Weights of a small transformer language model: a variant of Adam for these matrices, 422M tokens.
MLP neurons of a small language model. Each row is named by its layer, matrix (up: input weights) and neuron, and shows model dimensions 48-111. Each number is 200 + 20 x the weight over its row's rms, rounded and kept within 0 to 999.
A block is one neuron, or neurons of one layer that tend to fire together. Before each block is what it responds to, as a language model described it from the Wikipedia text at the highest values.

Description: Decade and century suffixes
L5.up131,192,197,177,201,182,224,218,225,197,174,227,205,176,191,231,215,177,167,177,211,230,238,180,204,171,206,213,213,199,224,222,188,208,188,214,158,224,194,199,197,181,231,208,207,171,199,240,198,203,180,185,191,206,230,215,180,243,213,202,192,197,185,183,241
L5.up300,208,180,189,232,208,169,180,189,207,213,243,183,196,205,224,224,178,209,204,197,183,227,215,183,169,197,210,213,176,200,170,173,188,176,190,204,224,210,176,220,219,190,219,212,199,174,164,208,182,184,178,190,246,187,187,200,250,189,200,183,159,216,207,214
L5.up334,213,219,223,194,186,184,192,197,209,217,178,205,173,223,223,191,175,164,185,217,211,205,206,181,213,233,229,193,190,205,193,192,175,163,173,197,226,224,179,196,215,212,168,199,256,185,213,206,193,196,185,193,207,203,187,196,230,222,214,220,156,193,193,222
L5.up534,212,200,200,183,178,216,205,186,211,213,206,229,199,187,209,201,163,199,171,199,210,218,178,209,217,204,196,201,216,191,213,158,188,217,162,221,215,214,165,200,203,196,228,189,200,175,176,182,183,220,214,216,206,205,234,180,211,247,231,226,189,190,200,229

Description: Table header separators
L5.up148,233,183,202,159,222,231,187,207,206,200,201,195,261,176,182,225,190,207,212,215,189,190,186,182,173,176,203,201,199,194,161,192,225,165,183,224,234,163,198,199,215,176,191,224,190,207,217,226,212,201,235,192,146,220,221,163,190,219,236,190,205,223,197,168
L5.up263,220,180,198,196,182,193,186,204,200,212,193,187,233,214,210,217,199,211,186,194,188,201,190,208,168,184,215,185,153,192,164,193,212,188,169,198,216,152,185,193,223,194,154,205,221,235,181,233,197,213,223,181,177,188,245,186,181,202,188,191,214,216,194,198
L5.up358,209,186,221,163,227,191,204,188,187,164,187,176,236,192,217,220,179,197,213,238,194,183,198,192,198,193,213,162,193,185,159,191,210,196,192,210,232,157,190,208,232,210,208,177,211,209,194,227,238,186,174,184,207,217,206,189,214,216,171,217,200,193,173,222
L5.up697,195,199,229,210,214,208,204,193,198,171,242,183,207,227,210,189,205,188,203,230,227,196,230,210,200,230,225,182,176,210,182,194,218,220,175,189,233,170,186,145,212,218,201,180,201,183,218,174,238,178,205,229,187,196,208,195,223,208,195,189,181,187,201,229

Description: Mid-word fragments and heading markers
L6.up202,211,204,208,211,191,202,167,192,202,181,193,224,232,228,203,202,165,179,197,219,186,195,197,190,215,187,231,196,159,219,188,172,230,177,182,189,183,225,185,212,210,239,187,185,216,206,148,226,207,221,218,226,169,218,221,215,194,181,240,216,206,216,215,204

Description: Word-piece continuations, possessive s
L5.up26,209,213,253,201,144,208,166,153,161,208,209,201,184,193,171,212,182,187,212,198,224,203,184,186,164,194,195,216,201,191,223,216,156,189,181,199,184,202,199,225,204,205,190,213,180,211,227,192,202,136,202,190,229,240,201,167,174,186,194,199,196,183,207,205
L5.up53,200,221,182,173,200,214,186,162,192,217,166,234,167,170,153,194,164,206,215,208,219,231,222,172,201,196,242,182,220,211,167,193,145,212,196,184,203,186,211,212,226,192,205,199,189,204,193,199,162,182,213,203,225,209,220,164,202,232,194,204,182,190,185,195
L5.up140,207,221,159,196,182,209,196,168,208,210,224,175,211,180,192,192,204,194,236,224,210,212,192,166,164,198,218,155,192,191,208,183,190,216,239,181,169,191,168,196,195,238,213,225,229,212,178,164,222,195,192,202,179,207,207,192,222,188,215,191,193,168,218,178
L5.up520,200,214,162,225,181,226,216,198,223,233,198,185,176,189,196,165,191,193,212,198,235,201,189,139,180,219,211,186,217,216,190,197,192,174,214,180,206,219,211,174,188,198,240,212,198,217,183,172,199,156,189,178,217,231,201,183,196,207,216,167,154,161,205,186

Description: Table header separators
L4.up393,223,203,210,187,206,222,200,197,259,179,227,184,239,194,187,197,181,200,207,209,185,204,209,226,170,177,236,182,205,199,164,211,214,187,191,182,206,192,212,203,221,201,174,210,196,193,182,223,175,199,187,195,157,218,266,212,180,203,180,207,176,198,198,176
L4.up435,216,188,249,190,213,216,189,186,210,164,193,167,218,199,227,206,186,198,173,207,162,182,212,193,175,213,198,154,185,207,163,197,188,169,208,188,223,187,208,176,209,206,220,183,227,192,224,220,180,206,195,213,172,204,204,216,183,215,179,182,195,198,202,156
L4.up565,218,211,202,194,234,186,192,223,201,159,215,183,225,214,192,198,179,195,192,241,189,196,207,199,168,194,232,210,197,194,160,174,219,180,173,185,233,239,225,212,222,194,203,180,182,183,203,209,233,209,200,192,205,177,202,185,205,205,181,203,178,206,197,192
L4.up757,229,207,204,177,196,196,209,215,171,172,192,183,216,214,217,212,193,179,208,197,203,198,207,183,187,152,191,182,196,199,192,190,218,186,219,190,219,200,214,197,229,213,226,203,182,170,259,240,255,153,200,206,186,196,198,196,186,184,172,192,230,197,238,191

Description: Token after joining punctuation
L6.up208,211,209,198,209,201,192,192,198,190,190,177,197,204,161,184,178,180,206,221,238,226,212,187,165,200,206,188,227,230,219,200,203,184,176,172,210,203,175,207,176,146,216,229,214,219,218,193,198,189,162,214,192,194,210,190,191,167,187,233,216,182,191,197,182

Description: Mid-word pieces and table pipes
L5.up3,246,202,206,210,229,169,201,200,197,223,177,182,236,201,210,197,192,213,198,191,173,210,177,198,216,203,193,203,224,215,187,192,217,173,205,206,230,219,240,202,159,187,227,198,180,237,210,197,205,186,186,211,214,177,205,187,217,221,198,210,188,197,197,213
L5.up315,213,190,257,203,223,200,179,200,234,210,188,179,203,184,203,177,189,209,210,215,176,186,186,182,211,157,165,223,183,188,177,202,215,204,218,237,215,176,229,223,244,179,207,186,180,223,206,175,193,185,234,177,192,205,221,153,184,223,220,220,217,206,168,175
L5.up543,234,193,235,221,214,224,205,155,191,208,187,192,236,186,171,160,168,204,185,209,188,234,185,214,200,199,215,205,219,208,193,202,198,192,219,204,215,171,181,199,193,181,223,209,193,191,202,229,203,168,241,190,200,183,236,183,197,226,227,162,185,205,224,184
L5.up700,206,197,217,194,207,210,207,184,208,239,162,216,197,191,210,190,184,172,184,191,207,193,171,185,158,205,195,227,205,179,169,204,170,177,191,190,196,223,202,194,212,207,234,208,173,208,167,219,193,186,224,175,188,225,243,200,232,198,207,197,180,151,195,189

Description: Table dashes, mid-word pieces
L6.up5,220,201,168,208,203,204,219,204,179,198,222,221,213,170,186,195,171,183,198,220,201,225,195,186,180,225,220,212,178,181,190,183,182,193,199,226,188,182,150,170,217,180,204,188,181,219,191,185,189,208,221,219,192,199,250,172,211,195,200,201,180,191,231,217

Description: Mid-word fragments, infobox tokens
L5.up209,207,209,201,219,226,206,218,167,203,224,179,165,178,227,214,191,183,201,167,222,174,201,194,178,170,235,179,210,219,237,191,187,161,204,198,204,208,199,232,202,217,185,199,171,181,215,219,164,186,194,201,214,174,238,229,167,235,238,201,212,200,190,206,194
L5.up403,206,213,214,195,242,190,170,175,177,175,192,219,194,209,196,205,184,199,222,205,230,197,207,168,184,238,217,210,215,184,148,205,182,204,201,196,216,211,189,234,184,215,220,141,165,207,196,207,206,211,185,224,173,211,210,167,201,208,205,242,205,201,178,236
L5.up564,208,208,197,203,199,204,201,176,224,213,192,209,213,222,184,219,170,178,185,205,179,213,185,201,218,222,237,179,181,184,197,199,185,178,177,200,215,153,210,239,219,198,210,179,185,244,168,198,197,231,214,220,195,203,209,217,220,244,178,223,218,221,208,211
L5.up658,203,225,203,198,223,207,213,218,202,175,219,187,182,160,198,228,176,219,198,208,186,232,197,184,203,215,226,192,204,230,194,175,190,189,191,175,175,198,217,204,208,225,202,175,195,211,183,222,212,202,227,197,174,201,227,179,210,207,191,217,197,202,200,190

Description: Mid-word continuation pieces
L4.up557,225,219,208,172,202,218,207,187,231,235,178,175,230,197,174,209,198,185,209,195,213,197,213,215,173,190,226,199,204,176,200,177,216,206,234,181,232,191,169,198,202,217,162,227,225,189,192,188,223,167,244,196,181,210,195,171,203,235,191,187,193,209,231,224
L4.up652,216,176,213,199,185,183,190,207,203,204,236,165,215,172,185,219,173,177,203,204,195,206,227,218,157,193,239,201,192,210,162,206,192,189,203,179,205,212,165,206,221,184,211,231,181,176,187,215,181,194,187,214,178,243,187,203,221,206,235,219,171,212,205,227
L4.up696,214,195,232,197,192,185,163,204,224,175,174,199,207,181,189,212,177,190,192,219,212,214,219,218,193,147,218,205,216,182,192,179,194,164,212,191,210,201,172,178,191,165,188,195,226,207,210,246,217,192,212,189,193,216,207,158,187,221,220,201,151,227,196,215
L4.up756,215,227,247,181,213,176,196,205,239,206,214,184,207,196,220,206,191,157,216,190,213,220,213,199,202,192,213,213,212,208,197,209,228,179,201,188,234,237,197,203,225,216,187,177,212,221,207,200,204,195,223,180,212,235,209,186,246,219,229,230,152,196,205,209

Description: Sentence-initial tokens
L4.up68,221,202,179,177,210,218,196,212,200,211,214,186,208,230,188,191,189,223,194,247,185,202,204,214,193,205,209,194,195,205,207,139,178,192,200,232,234,171,220,185,180,211,230,194,168,234,204,203,228,188,242,207,212,203,229,152,195,177,194,188,199,195,215,163
L4.up257,220,180,213,189,181,206,209,185,174,162,220,183,224,203,171,208,182,221,181,252,170,207,216,201,185,234,206,204,209,214,197,151,142,186,211,231,176,170,214,174,188,181,199,188,205,212,200,227,223,205,218,211,194,185,239,167,188,183,174,168,195,188,189,177
L4.up560,227,219,175,172,188,195,217,200,178,196,205,211,192,213,185,198,184,205,187,192,226,187,226,156,174,238,214,239,194,225,195,210,168,199,233,218,166,191,217,214,159,192,188,189,197,197,217,192,194,213,224,176,230,208,225,178,200,177,197,194,164,207,203,170
L4.up675,207,215,196,180,192,173,152,191,188,208,182,208,228,202,202,205,191,196,174,222,181,212,218,205,185,217,189,209,222,207,178,171,200,202,198,210,198,235,227,212,187,177,193,187,201,235,216,227,268,182,224,215,175,211,208,182,191,240,191,206,177,186,203,180

Description: Table separator hyphen
L4.up9,216,203,203,211,188,187,201,193,170,240,203,214,243,184,215,197,187,201,225,225,258,173,250,167,213,185,179,228,193,180,211,194,187,187,186,184,168,226,201,244,208,208,221,204,182,200,215,175,215,192,199,190,243,181,221,165,215,184,236,203,162,183,208,211
L4.up473,225,224,235,206,184,203,166,204,191,200,181,165,221,185,198,167,192,175,193,193,221,232,217,186,196,186,202,172,147,208,217,179,210,175,206,171,216,204,196,234,165,166,186,212,179,184,193,213,232,210,192,175,218,203,214,165,228,215,192,180,206,195,188,239
L4.up477,212,210,232,225,193,184,207,197,182,180,214,206,205,207,204,186,193,179,177,218,215,215,177,149,201,207,225,189,160,192,191,203,174,171,196,181,143,188,176,211,199,194,189,219,226,190,216,167,199,186,176,199,190,212,210,213,235,230,199,169,197,203,219,238
L4.up737,212,222,214,201,217,180,185,202,198,226,208,177,219,229,162,198,200,148,219,213,228,214,241,198,204,203,197,222,197,183,206,181,191,213,214,196,198,210,195,217,169,219,226,197,195,181,213,194,240,178,178,202,211,201,202,158,224,227,198,173,183,203,198,225

Description: Table separator hyphens
L5.up157,240,216,167,183,190,193,201,181,205,242,170,212,179,213,187,190,171,197,199,202,169,208,205,155,208,178,232,173,183,212,199,179,224,187,215,178,216,157,184,189,176,185,231,206,194,248,247,185,182,170,209,184,209,211,257,199,212,196,200,190,205,181,179,202
L5.up566,218,227,162,191,208,196,187,216,197,195,169,149,223,184,187,177,186,203,202,215,194,165,186,207,186,175,213,190,217,221,187,183,165,188,189,210,191,151,169,175,235,173,224,233,182,237,198,189,214,171,202,209,200,189,234,196,175,202,215,189,206,171,212,215
L5.up638,198,219,182,188,197,174,174,176,176,237,175,227,193,184,193,189,184,191,193,211,218,170,216,170,217,202,199,201,206,227,174,171,174,204,191,179,253,186,180,243,204,198,205,202,146,244,208,204,221,161,203,192,197,200,209,230,210,200,212,213,206,148,198,174
L5.up708,199,253,207,155,192,209,205,203,223,208,172,195,219,175,194,184,175,210,205,203,202,209,206,198,207,199,242,204,198,184,205,169,180,200,196,162,205,201,188,189,176,165,223,241,226,216,203,173,199,183,238,204,209,204,218,192,193,202,233,193,194,205,173,211

Description: Table header separators
L6.up199,210,188,247,221,201,193,227,212,166,194,229,196,242,201,206,217,188,173,216,192,209,199,209,195,174,151,225,199,168,198,200,187,181,183,189,197,213,173,229,196,236,198,200,183,170,199,214,227,227,187,205,197,184,199,215,177,185,204,213,174,223,201,195,180

Description: Possessive determiners
L6.up596,220,202,209,187,196,182,170,186,217,198,195,188,190,203,182,158,195,202,195,218,195,230,194,216,203,177,200,223,208,186,214,187,180,201,236,179,244,196,192,170,189,196,187,181,237,220,189,222,189,170,201,182,191,222,200,178,216,239,203,222,198,175,212,206

Description: Abbreviation periods (U.S.)
L4.up212,232,250,230,204,208,183,169,206,169,198,182,206,222,220,168,196,183,176,214,199,203,183,209,202,196,220,219,161,193,210,181,167,175,186,204,160,248,197,193,187,222,194,186,187,239,192,195,199,165,181,190,223,184,225,200,188,239,254,171,188,199,167,242,212
L4.up351,206,210,219,167,217,185,170,190,198,201,206,199,188,221,211,207,176,172,213,236,204,211,192,203,202,198,198,175,216,223,223,169,208,181,214,186,205,184,175,183,218,206,233,219,239,236,221,224,215,198,184,187,150,176,213,177,184,209,177,188,175,215,220,225
L4.up359,218,230,213,184,209,191,217,196,208,208,185,182,166,194,199,186,196,183,242,188,231,224,182,188,191,196,236,189,172,236,194,176,188,194,224,195,203,226,221,209,189,203,179,208,210,186,209,187,173,176,217,157,176,232,183,184,250,230,197,169,197,176,184,208
L4.up493,236,262,195,152,227,227,206,195,190,210,168,203,223,165,210,206,180,186,229,186,226,195,229,192,187,189,237,185,184,192,203,167,208,163,216,210,185,198,186,221,196,179,191,200,198,181,200,200,177,155,197,185,235,230,221,207,212,218,188,214,222,191,229,202

Description: Third-person possessive pronouns
L4.up342,207,186,255,218,182,204,195,219,208,201,206,168,192,211,194,177,200,193,224,201,238,244,204,197,217,193,198,224,170,238,214,196,198,203,176,174,185,201,155,203,150,194,208,206,225,226,195,195,214,189,222,181,179,189,211,187,197,189,234,165,185,192,201,255
L4.up389,209,177,242,217,177,214,205,200,198,171,241,204,204,149,199,216,187,215,210,179,248,198,240,212,189,187,206,199,214,180,197,189,204,204,216,205,216,174,187,222,196,218,175,210,172,232,168,188,194,190,215,189,193,187,185,175,252,196,222,183,203,207,186,223
L4.up549,197,210,191,208,205,198,201,194,199,203,176,181,244,206,196,214,207,162,180,205,189,229,196,191,183,185,209,185,197,187,146,207,203,159,192,201,197,214,178,203,178,216,197,197,161,211,234,194,211,168,205,194,215,198,206,190,213,199,233,211,202,215,199,146
L4.up582,198,199,223,203,200,194,194,209,192,222,182,191,200,167,165,225,197,219,187,207,221,202,241,183,189,147,225,223,210,202,184,181,164,168,201,231,203,195,183,215,199,161,218,212,177,189,221,204,209,184,199,220,174,224,239,203,219,213,185,196,235,201,199,161

Description: Mid-word "-ti-" fragments
L6.up150,232,220,207,220,189,223,220,193,207,178,201,217,195,201,222,199,179,191,172,211,224,195,195,210,216,194,209,201,177,219,221,155,207,187,192,211,221,216,210,177,180,158,150,200,213,190,212,221,178,205,196,235,187,214,208,192,225,196,174,196,192,222,182,192